Part of a small language model's weights.
Size: 13 layers, width 256, MLP 512 tanh GELU, vocabulary 2048, 7.44M parameters.
Architecture: LayerNorm before each block, tied embeddings.
Training: a variant of Adam for these matrices, 371M tokens.
MLP neurons of a small language model. Each row is named by its layer, matrix (up: input weights; down: output weights) and neuron, and shows model dimensions 128-255. Each number is 128 + 24 x the weight over its row's rms, rounded and kept within 0 to 255. Numbers have three digits each.
After each neuron's rows is what it responds to, as a language model described it from the Wikipedia text at the highest values.

L2.up361:115156116154092143129130127143174110092104111100113121142144111100129139162134090124107173161143128125124123120158152176152150114140125120147110147145166097179114094131128128154178169144152154147124159184122161132102128131158165061152126148140146160097119146151099097143161094112129110139132120082162095124140115078118140142115147123153130117107121103122142157102071150110129131097124
L2.down361:147128148146088126091130118129132089097161114133156129129149092119093139141103118128075134152129131159168124132153166142153143174142123132088093118100175126116170114119144135173155148154135129130176131106128148116093114105157115081147110091132162169096135102120138087144119103100145103160169120148135118137112124134112126130157129105147126153154141130108123138097149216133156144122149
Newline tokens ending a line in Wikipedia text, especially infobox fields, table rows and captions, before a new line starting with "-", "|" or "==".

L10.up466:171142145104096172122082110136157114118131111120150146152143097137111114128189170145125120080125088136131126123168142148088146165110120118146091168121132133134137122150108132130160144167148153136153148146113162139138161128162109108142097126152147125144110185145122083127126093119088129115159165111154149125139107114112097100136129140135131053077126122096093118084153138091138111163113
L10.down466:128115155102079132068131133100110122120108131134106176140136123106113146147163139130114107178149120145142139129125162108162147138112151119165120104125074092186138113141142103134132142107101107147123128085087075135124147127122126101136129150142117127166096146092136097104114090130081117164089125200132124137137117134115155130148113140133155121119128132071122117136170134118093168124105
Line breaks ending infobox or list lines (Running time: 79 minutes, Built: 1938) and table rows, plus closing == of section headings like ==Demographics==.

L10.up153:121144101126044100100128112141106133117149148138121095108087096091160092176154160137097174148086142148118110104103112135139137119142094147136163123133118095132134154141114128149150168146100119150185132145140103104152121175089114150062113115144139132138133132120141093128175098111143151115118106166169137137149130115115121092158166116097123115115153135114115135131113130142102110105137
L10.down153:119114134148144143114100112119099145149127128146146125129132104123122129173113138123159135108112139092086161106121097115173067169092154129123140106083121102150135089110157163142147117112126138142129139102122122100115124129125167102125121162139091129167178110202126156149119120143155141144116162105119129116131117151103107078135120103112092130123138133129149110150075103118137132145131
First pieces of multi-token words, especially ha/har/Ar/For, as in in-ha-bitants, har-vests, Ar-ctic, For-mer, often after "in" or a space.

L4.up334:090126113172082172132108126126138094139135081140168123150120028152132132139139112136159123103136105115115124116147139130126125096111134090114123152145102117151130128158172139127122129143131124127102154179125126151139116102148144136129106147086127082113112167114113146135148079085131144144153126102137114114108182124086142192153143127142163113134147145107126155116133107102109157130131
L4.down334:119140120088140123090100153139104132125143112128105102088145170113062124109113152134133127137123128150138132133105143105128094158122110141123144164144141160148173101187133131169121093117156128154133133168132099103058137139148129113136147100136153086137155123126125122158115161147154174117144126153114156142134106115126141102121120148111141141144129090136133160168101191142129104140122
Prepositions and conjunctions right after a head noun that link it to what follows (crowd of, pair of, working for), plus line breaks ending list entries.

L2.up221:132144113175142148136112145141154141141102155110126129173112142122137150156145147130119125146146157103138125174102130169120141119134118124156122158097159142151109119126140094103122108136137160132119146111117137109114166123133096140127118125115101143140145132126151116121104124118088113126053153129143105093094112110092089123111143133117138116098092147091153169155089117139171110122155
L2.down221:114158121172127130163090163144121175154101134105164087149133114146113144138106154122142135131147090091134139167112091138143155121112137152173128161115131157134118127119135129098133100139151157109129112103165144100140116124121131099145108098143106131130089124124110107137126088144116136103111114140122088148110141149134116109125147121147152113103141157117167155161108077134138137102104
Closing parentheses and quotation marks ending names or titles in tables and lists, e.g. (ITA), "Thinking Like That"; also infobox field words like Location, Binomial name, and gene in generation or genera.

L2.up382:104145172116082126113102140146120115113146158152130120120133068080132118129145167125131140108113159135125134133114090115090142153169118178115145124121135108113102100155086122142133181170080124128107145095120130130147125166121132126121085107139164105119139123131111064168186110116088127123125121115164158126160113119161150163151141130085117138097136152164150123138106120086098118104143
L2.down382:146140142080103119089160106168141120115133110196126127105103155066151125148144121131145113147114115126145154150094114111175161132099109162087096147107158151074131106116196148130112146083127114154103163108145143132142139122157150121072089120126137178137146111117133089133118117105123147127145152094179123163134119126132135122149109164133097099147121125142152127129134104103155111110143
Capitalized first words of names and adjectives, such as European, German, New, Mo(vie), plus sentence-opening This, Her, The.